Weights of a small transformer language model: no biases in attention or MLP.
MLP neurons of a small language model. Each row is named by its layer, matrix (gate and up: input weights) and neuron, and shows model dimensions 0-95. Each number is 500 + 25 x the weight over its row's rms, rounded and kept within 0 to 999. Numbers have three digits each. A neuron's up and down rows have the sign that makes its largest values positive.
After each neuron's rows, "fires on" lists the tokens most often at its 100 highest values on Wikipedia text that the model never trained on.

L2.gate328:540484492482505474525520447528485483472519468511515508522525464547473536514528464453486497526506472506512512503492514514487479497544467485476503490445486510497506539451506511481479476496505512497471512510521527491466495509527570469491494588509440528508483514481515516513507507493524502510
L2.up328:489513507508486454491483535535512530536527517519486472490494464472510525464495533474514494498484443518542578519500523514483498469477488510466509505463495489500478481517512564505498495478498524435488542490544496497494470511488504532490527508486505540530500519465492513509497549471479512493
fires on: "ell", "ow ", "e", "ess ", "el", "e "

L3.gate269:500526496496512518461520461481539515554477478484511493503518529551456506529480479520481504464531549480512500543465518541505511503507481488510510532534515522471529539447488450507486495499512503486495515541467494495480453463535496519515509531518532479473497512510524559495490521500492542467
L3.up269:492533498528519477495487497488494523515509520493510475447550517511493496498521517491473520479465516516512493525469492532483502561512493539515529494537511526517428546487567507520491494509491462481502477551475472488480523474525535535481500498510500514500448458510496483518476498493497535488
fires on: "o", "ok", "ek", "ol", "ak"

L2.gate173:454448464526540465508482500505522505477513538546461423491521493511488463499523525509496472508536485484477536498465522472485513480505491521481496461503526494504521492514426509542495528501468444461494499480524489515504484484492500525488515519514476492506464489496466524501470548470515519472
L2.up173:543520483470519485451506490521541506515507494511533510507499497462495524459487515504500533501476491465475493484493541538552441460507528494530544481541547509481554495486526547479494515538498463488503518507525514495540489530511488483490478451533462503507464503502531498486511546523511458484
fires on: "at", "th", "C"

L2.gate14:497424502504478460501489477491517439486495525505494493508494495459521523479517504548542511460476544498513476509488487462463500551478541509514503501485517522535501522487499494523500502497460504472464488458524531509473441517466504499486463527492480509459492476530481488522499509484531476498
L2.up14:512490460505496448479473526495522481499515508515467504480486532477476479519477528528497495475478481507545487469467473485485494517501531526501558516552529538488476527501491470471480517515497518459480494442532525520492469491501496475474449526460535492435457481542508532490482520490520447479
fires on: "pre", "re", "Pre", "Ex", "on "

L3.gate287:515480499481498545480502499525493506472516476510505551472491516495488486518472502510486547493510515486540452491527491505489516473513474477484474511523515504469492524480513494436482480510536494460463494521467466498513521476543485504533469472501541510466520531488492500548520494497552459468
L3.up287:512492507499473564515487508482488488520515528536485456447486510515501466492487543474509472498491466490495508518520508496525508490481497524485488453521484483509471487510495547440487507534466508485495501487505465500508502509552526528491489524534491523445494544478488529507534471503514494512
fires on: "op", "ack", "ow ", "id", "en ", "s "

L3.gate191:526510487460496456555474471512489481525477500508538513466535517509487486520494475512526502465497478494485549532518515504483518509529540479486461478518537475540508485532516478507482489492486523491523506486505544497522519528534483500460442536496461455502454489487488529441539495493504497557
L3.up191:485466497487552526498538496506531487484470443511511488489496471493484506464523504490524558456540533513505515499488539552507484445488521546495502504491482524503501482454504468500574484533477482517491469503474494477519497481502510535517496493510511473476474469487515480520510531499481440451
fires on: "se", "te", "le"

L3.gate122:481515503517547501460486462529484471519528467453505522491483483495522537526470476450515560517548496586467483489482519497514498494484515507510526525499506531482544464497467496491512499493510474517503506494444489459509478496509533490513495495485526499539530496491497473507499509483485509475
L3.up122:533538502527470500519529504508490535515505496439507525495524528461509526503482527475531498487465475498437512536508526451555545505509548547539449478506519514518487496515530511499474487554496529497512502479514462469541497497509524541472494494462481545529525480499479500504504506537498500517
fires on: "0", "p ", "ot", "p", "200", "00"

L3.gate9:542529534525496533522490508543471490507559483499480545479467501543520508480520511505500471474473475459508539491526517504520488515506503491501525478504519507527463467466521495491482507478488513517499513518464483507521477529482486479523508530516529529503528506508507523467518451532511484506
L3.up9:550526492513500509510509546521481518518518488499501480525484509516544530485515506482502494497465448475493526503513505503543506487499479520547530558490483461524481529513490506501483535486500509531527515519511520493520465459472488515453530525494519501492488518551518549472523474504516477504
fires on: "ur", "y ", "of ", "e ", "al "

L2.gate127:510527475459496486490515542513537518499530510541459514513507528531480501495530502497474528503490493467493504482474495515548509473476501514506504515506534553460486469495531527468495511502488464494493512564509523502541461474505532481524480468488463474479488522508461481497533464495513492501
L2.up127:501485480549549455515521504489467502559491496472492499492529525470483492493486509483497465503495515486493490496490496463466462477552496529530517521474467476495476532506481546523519495494530509490505493485542507472524539531478528512520534530482481507440505511489503496509469531469510534499
fires on: "a ", "g ", "as ", "eld "

L2.gate99:486495486551518581509456508497514482491550518567512468496476541517494502520546494519522517471503482492449486519538485521500532531476554514524527487496527525492510501503465548477473514474448491532538501500503520482515538506482500529466539485545491493518495505543489452530517488517484537518
L2.up99:455512513524527493499519477470515452519520504484536456517478487548505504476519496536483542456477511531508461483525524486494517515482518505488513504522520466445533511537519524494472520486481561477497529522518475544542487515480558468503468477518484498515483493506534477533488509520473515471
fires on: "12", "such ", "9", "arg", "thr"

L2.gate140:485507472489504496534521492496490516446499540501525506480551480564506490543506498487513484544512500481507509472494528469459506483541496486506485494494507513514487478526492516492520472481504501469491503416476508525515525514507480464490475538478466481481516520515525485518453499533500514476
L2.up140:470501518483521503503520500466503536467523461496529513534543478496468480521519557469450481496511469517467518473444523475513521500514485475534498522561478473495482507478523507491501510490494505509480514466521519522529527526508491498503492488480525470468471493524528547511479523560480506457
fires on: "ter", "th ", "ur", "av", "his ", "th"

L2.gate402:526503525516493509489508500498513530502535502488495487523506552523528474491512477467534517561519496519504522534514512490437501487553475484508475481440500503510511437482473517508493543465502526488459524502519511521470506504541544512476461529531495513485582519523493489496501521501506548499
L2.up402:515493492492554503485528511502518519493516500522511463555508486487502500469523550522498554471480428549510516495491470442526527517542503540457547532519529479519512484515477466487509475525486509536491500518520492499502471529467511519484506540479490497493496471520508480463494505530578503496
fires on: "ment ", "of ", "y ", "tor ", "ant "